config.yaml
num_hidden_layers: 13
hidden_size: 192
num_attention_heads: 3
num_key_value_heads: 3
head_dim: 64
intermediate_size: 768
vocab_size: 2048
hidden_act: "tanh_gelu"
norm: "layernorm"
norm_place: "pre"
norm_eps: 1e-05
positions: "rope"
rope_theta: 10000.0
rope_fraction: 0.5
qk_norm: true
attn_scale: 0.125
bias: "none"
tie_word_embeddings: false
parallel_block: true
init: "normal"
init_std_qkv: 0.0339
init_std_o: 0.0
init_std_up: 0.0339
init_std_down: 0.0
optimizer: "muon"
learning_rate: 0.0203
lr_mult_qkv: 0.5
lr_mult_o: 2.0
beta1: 0.93
lr_head: 0.0489
warmup_steps: 116
schedule: "wsd"
decay_fraction: 0.822
decay_shape: "sqrt"
final_lr_fraction: 0.0
batch_tokens: 131072
max_seq_len: 1024
doc_mask: true
train_tokens: 442300000
max_steps: 3375
dataset: "wikipedia_en"
MLP neurons of a small language model. Each row is named by its layer, matrix (up: input weights) and neuron, and shows model dimensions 0-191. Each number is 128 + 24 x the weight over its row's rms, rounded and kept within 0 to 255. Numbers have three digits each.
A block is one neuron, or neurons of one layer that tend to fire together. After each block is what it responds to, as a language model described it from the Wikipedia text at the highest values.

L9.up532:152125136125165120130127159083134145132139088089150126089151124159121154101147102133101105104163129065126112109120115158146090131141098111150159121125117092127090084149129092127156103147151132095157131117167085119101091134130137141145114122140110090125114160149128106131071140103123089130153118132123122114118126129118127143132156119141123137099133138171120118134131111120144205170153137117107144119145152113122139127109111117044141164173124170110129129144158079095123131130094106121132123108142156098075129137108120105093130156138126134114126163133154100121116198143146168105
L9.up635:133114125082123122102164104166143123107128139149102101121126132109138099153152129152098123168157162111117109091140088156153102129118104170147133137138153150127129116111146145109122124118138102094150124096147127143161124152117125163157108140119120138127154152152101116115143134170132093194115110134105131128100123160106127125156069149134155102148097176164115113147137119048158128141138143119100108096106145188121134077151167129082157186144135113127109141112172080135125134139118077128131150128105149147118106119127131126096138148140173112164092096136167141103098135116120114131
Responds to: Word-initial letter fragments. Short first pieces, mostly s or f, of ordinary words split oddly by the tokenizer, e.g. s-q in sq mi, s-kerry, f-ishes, f-amous, f-rogs.

L5.up16:135113121113151125115081139084122094153069128186147159152155088089101080097133066125182142145124143094103138142148130146112119130145168140141102080107122169107071127117119150080089134166099127105113128159158124119110122091121133116112124120122184145148124113098170128122120124166098135133113140138120159096134088098139147103095130117112131150132148112173152163101112131132099145140148123132151122121104158147134115110097123114141113113113164138092154155138114152170147132103140151124106134137087101116142154123127125159089135130127167114145131132148122093154113131102147156175
L5.up61:079105134112123138120170144118143144122064102067133146122156106165118169122180147167138130140161126116116128084136139146130155110128150140078063116117112156123134108127087144133144100105092153115088127120145127078140122121130127116119119136102102144155093143132127103140124110153140105085151131119104128129108130129170131115126119157135143156152151138110111147103128157116128127121147118147137159133158130135188117149137129115115054111109148097128173130149130129104146152118094138185144147154082111153158136136153081122090170170107089139148132130097115112104127175112130126103
L5.up115:055096116112161172125113139099127119137105125085166153109087104173135127109104143148117134148136174130104133140102090141135146127170136148103101148108126161128118147119154142119108138127124126133129138125127110132085120109092134148121132121107101115105112097085140096116124080153143117125148144144095108100147120094139127171127154143163098154132121122144109162114142168131120150078138142187122169097139117131136147128131134128178106112190117120179165129123160141119170123133167150153109086148134132131106166122122150105089116120137149064131131106154155151171112142103132101092
L5.up203:111134167093138128118131142105096098095121153121164129099062132133147120085149104134118151122133158109142129164146147116121119140094122149174108137128163128123174140099133147102095104110095100133138183105081115098128140101128143135144071109111131126138161108139154128140120148141147122101069091126103174088120157112114128114118163147126139164150158128141124102119188119166094134130150109155122099108074146113112097133111149144121148147137142091131154113155135173143128145133124132152147126112155105145134116096141110147061160150143118152114142099167116118088090123168147152141
L5.up244:113128125116078159164105110125108117107161157179150127128111094139137103105157119096156128118135159117188083129138139103145146143122154156153148099115079074126166113144100147089095103104096137106161122150158126073097163063122124102137127140109092105150167125096155117109134127149118138125168194124123163109075161142129129113189159141140110100090140147130146131100106138115127093119139122155139078133090126147146112096133113142145142117131152147136160151115150106098122138144146113130150121164121112151135123112133127168084145111134115131120154129117143114126151111095136118132
L5.up294:111136118111143121150105173121103077116119124162109166156111116137107109130169084155138135145134177128177129137127107101148114076153149143145084097112153158121122099102108157112121127140085094120107152140147100136110119120146132158125129113109138146120108108089122075139100140160147088145123115138129158099155129154139136112138129131129127156115122097139112143116133151122102094129172105167135178148123144142163135119146144166069129131149092093089117101145154135126082106134107105170135064117137108174103101097140130140077128144156149169162115121177151148115129125099124145106
L5.up386:157147137144130138183108133068095121129127164144154101162101095118140158075165130118130138117106111140145176119137124127187165101175157133132107184140087105158131114102149150119114143141130064106135171139125084111137133093118110124119109152120121170085155116100141135110082127120137134135137138156138157098113126121151092124145145158139103081110110145126134133138159136094142155088169084169133144110081137171117120098143123121117127127105154133142085102113101141124138096150150142147150112088151154125112127148127139125099150132152113122120133158143158117132119167100107090113
L5.up652:126126128108130098170113128103137090114115129105110106176123121135158106123142065135131165116101162154153110105137121133128098099143110143128133094133143092147153150107127103138101103096126115120138154133139134125143110076137089127127093115147112106125168048111139098155131132157144192175116138146152140124098155196174142114125135133125139097128119097117121131090133156108144140110141116147123165105116166138163102145162126156098092171116153115147152106151138127149104128113123144069136157103132127140080097121080088160101131157149150132124145110157124153122135115133133154165
Responds to: Paragraph break newlines. The second newline of a blank line between Wikipedia paragraphs, before headings like ==Early life== or new paragraphs; also some sentence-final periods.

L7.up457:091147162103121107100130124121148119107111154152149097110085107134157119090108121146141103108139164133123102180108142114100114116075101078100139123084161147113125126101138092144131126151084117161107096115111157081106122130127125149128118125117164120159110117148177142169116178143149090135114169107156099162139133105136120088151140136112169153114125134113066124112125127129107147107179164095152143095156140102137169160143128133147129108160155077169112142116122121130142148123125125135133123127131113136188126120134139178124113091113137118144146114139084137121115170134102176141
L7.up484:086074079153163117135101150142125120097121134137163125117104142158109114172144135142110171114130153148135111158134119103132170090167166127144127115078147153123125102142148152127082129133101167128141113137102135156099159124133106101141114137133143116153126131126130123173123128115153123121129130126131089122120115094134124125159131173135118170082095140119098108141130171149096127098125120129120086117140160150132110082150185150135099153139136094144155086104135153136130145184126153142163105123107137127121126093128123122152145093083048148131121103159122101089161161098098132106
L7.up532:081119098115134140124120161108115142163128139107121121175107151113110111211139134115146138103104141107090128140162202117162096101123138102132122114109118135114148149141103076133165182105094166153123106146123117102198112145108121109131160085168155108119117118105142125144110156138118126118134092123119123120093115107130103123118093142126115152088130110125126096170121140093127098145106134117123168162111127149117112154154147123155123139108157155134129147153118135137164121129178114122137127137161127101070134094118117131170126146126165086175170130155135151112121155109152121099
L7.up655:089139123114109103172124127122129106127100139139187102122105112150100124102110171129118140103119103099140163129104108143111149143110090111117116149124128150109104122111084101162156096155101111139151096162156109113131107114120146117164161138109162147102140109135109134122130086118133118098149158152109175143101110129122168157151101122129125150152162159122116128126121115122085104165145149131111166149147166115108118137097120128123115197082142150122087174144183141164088146090152142102135153131099131143119187152165104105135162110072112120136110143140108119144171141147114124100
Responds to: Closing number punctuation. Punctuation ending a number in lists and tables, mostly closing parentheses after years like (1956), plus decimal points and colons.

L5.up437:151136138107129106163148158133144156116143101147106123145093091131145156123143127120143124093147073137122122133131157147088152116063097138136148104100116143142114088128104118145120098118124110128121119121124128117135115123158162154147142158136150167111086162165096208148117158161118126078160124105120145105112133124143143081169169158165130169137094109118105158175074142117113113131151132120102129139132147151126107112123128159132122104075091156111173111142127125106129148128155062147107135139124152153134104137119125125136097139134097118186121113122123127090091108139111095166
L5.up457:107101140127076104127106131143129124159123169126106137097112164141140135074155135109118093125153157127162132148160152169125118112109133116117079148204142134127117154146101164167147130140132104115098110154133145117155093140150161051137100121145125143124151117119074104127120114140117146165130102139141119091120129128117153147081133148111129147116147107140063116115092138145128087163143104121117135158139129107121115100148104103099146143109171156086143167112145152102120154123148133107134128165147101139128106141185149126114135102121070111173129150105109159139110154119107114102
L5.up481:113078102118073157166124111104098104110119117142134151165112117138160140130136125120156137118070168125079132107112149174092122093138157155103088123165129146129095159167141125109074120116144102110135122121113119117103134152131134135086152130103105110143139147107119121160165127156164089142141125155083134117117167161157114123172167159123147141167140155148124123093155118115106152143146148119148132119121113125110113134112152133083114125131164064195169143148101169141114139134126100118107143107116179134108099101131091121133118137150117104130114167135145117136092095136131115147
L5.up538:176138116084087135118150119123136141146134140112124129126125125140142134102130121126114157102190158151113155144131092141113140148107126133162112064100106182098121139095115134102111060134099085150187152127108123151150119148069099135100112126094142092118142129166132145148119117144151127125146154120159124149135104174107168161101162146175111106105106090108145108118118153128146168099114114110147126148164136107122154119107140130119137114127125180130097137150102109127130127116127158146166120139136128165118131095137153125080162129116088146120083184103116119141156102121129163151
L5.up584:085131120111118114137131087133135124134122120108126145115099150110172110132129137087108110109118127121129127176135156126140130092169143131129154116119147134165125132137132125130107161126119158141130125124114144128093148132129105139115071063144089141088125138098102101133100120184156131169120134108140098126092112129135142113150187136101143097110149158134153122134118210140072098152141136111151151121141118157146152111155100114102117134095099105152129155072110124142120130109124122176127123108073168148131131146086173150132121150133107119141147164140136119147160066150066109126
L5.up587:106145111133129143097088110152124156112129105134132060156162116159105132098085140118159154126135115073139102135151157130142133112101150122130125143112094122101104129111119151141145148153135136176117131099113171137109182174109109140135127110173110145135164155102122144141150134143111133099116155102079144101122111147158150125158132148153147132135129137118121099114129129124118108107136096125139114088134176140091119144112093156127126088101160129095140131148167113090178121160111094147075166135146109093151096147157095117185095158109104138150155128093155085097104147116100124127
L5.up645:114052108128108113140127136128094130152073102086124106138179161124077114133172104130154168115115119146141096137141111081147138130159121166140130111089114130094113142117137108140124137145146128131168145136138142111138098173133102185134129105140092131118159146059120129119144124136127144169134150132106085113122118132112115116159144110121118135096115146081155134120131101134146126137144149184115132112132096177126141147156112134099160121097101088108126106141135139150138162155113156143157172126147125155110122110091135127103111168112118099150101107104143128140123157137060120078
L5.up669:113183127104098112098162118092126153093147112130105111126065074149128126127137139157126166121133132140158124152161151122122128138100155160154116111122123166137098088117104127141134134149068131104117161152111122123130149151087066105071109120111107169149157151147094116121111133164142114127125129123098116130113155146088132099127091198133140132155137141153137112099144173132157085146155129132100119132193151120101152120117115113126147112132122123117114157109137119117139128109107120142148126176167146164123134106132127145086103141114111142086134184165145088144142102148122133114
Responds to: Wikipedia section heading markers. Opening == or === at the start of a line after a blank line, beginning a new section heading (Cast, Career, History); weakly, mid-word pieces like l in Publishers, ist in existence.

L9.up10:186129167124131101141132086116149102151129166103166127120135100166118175118139130121101135119126151121131157177137147109101110083123102138159098180116131124165116127085126126140114140154142133100143140099129115148125099162113122102081158158107111168106147095098114132158154147137130146129096176163128157119118135170162079112105137078149116059141135100106134153124162094128155129113130144117132119055101119150145109123170147118118134138140119108157113150130149131167125122134121149140145110117118153122117136124138122144114144123103120103125159151137114122080168104091070168118
L9.up90:117154129173131096144136142123112143131127114138140126139119092119147195111140155100128130117090099120097150084134119114121134111115127150177141121135112115150088136100145146135115051139099139135157103108136164119123080147139142128154151139112098148134150079139124095116090176150146175172130115126159075109123108140184141191098096141165134148152120153098094128099143143115144139142157068137169133105120125142132168133094137116134120132114130133117086163111144135098107137113153102123128126128115161101108097127123142137121138133144077091141136114142132094101153135097148143175
Responds to: Section heading closers. Closing equals signs (==, ===, =) ending Wikipedia section or article headings like ==See also==, ==Description==, === Awards ===, plus the line break after.

L7.up178:062134142087127159127126129121121121138120155147128104129108122173177120124161123157157120153136095114123136164101146161126105106137123118129125095130167129144165115142116084136143089118118141146149113101146096124129107119131134121162145140158113108116164095121183148163170111087090176081124140137096127093156143156103161130124100087113147109178137143134105109169079124120183127127143107069141169133154138138136134141130097129162125109131137134115173159119155074085133165141149140152094151130113160118130111141146112109099124157121121130143128096084116121154140123131110084122
L7.up398:158160127096087137152125072141116128081147156128098140149133102136144125140091166123158155151150084137087095084148158120131129132124173142124121118097112115146142107116172130124071187118138127142128117173123146121130156132101150089145122136130117152125158136141142129119117138101143096153131129119173129110112133105182163132121148116106073151125120155115111146145151170147112104130137105204136148106109123130133100138101099127090126131138146092141116087183112162104133155136118140103121109093137154102078151157138119140133135162142131129102144134105130099111089122122089079147
L7.up462:108099100081138098130106107106082104145128156127105121117127120125156134129120113130140157139134100116118160127154103171099128131113136119124095154144130112170129124136106135143129121156132100137105150127166086137190105093135173136148139149100077131150166097109162162095113145147119130143130060113152133114125144132145138138147157121133150173108108140166131117149107163148110118177174108167136129156109126117130126147114133134090112150172146123109121123108168146070117150131144128099126124121092151127075127118144092107113107085108140109158087106168112081149065119089127139148
L7.up526:137123118097185122153106157124121134128112165174135134142134120131106146062112096111143140109109132114107102143120098125126136097164151127128100147111095110119142143130091114125157117131196112121146126146123118129125111128131162137109114094105066152133164108104150133092182094172122163151113122125134146160130150121095129142135124099129108157114044130106111138160126150109164098129128101146194152133120167119095125158114100099140106133107103158135135123165109120128109135126100129116123107143163177158120156136131112111148134131168153101185139148102132134085125100135105085117
Responds to: Mid-word fragments, heading marks. Single-letter or short pieces inside a word, such as p in K-pop and Repair or ir in Girls, plus === and ==== opening subsection headings.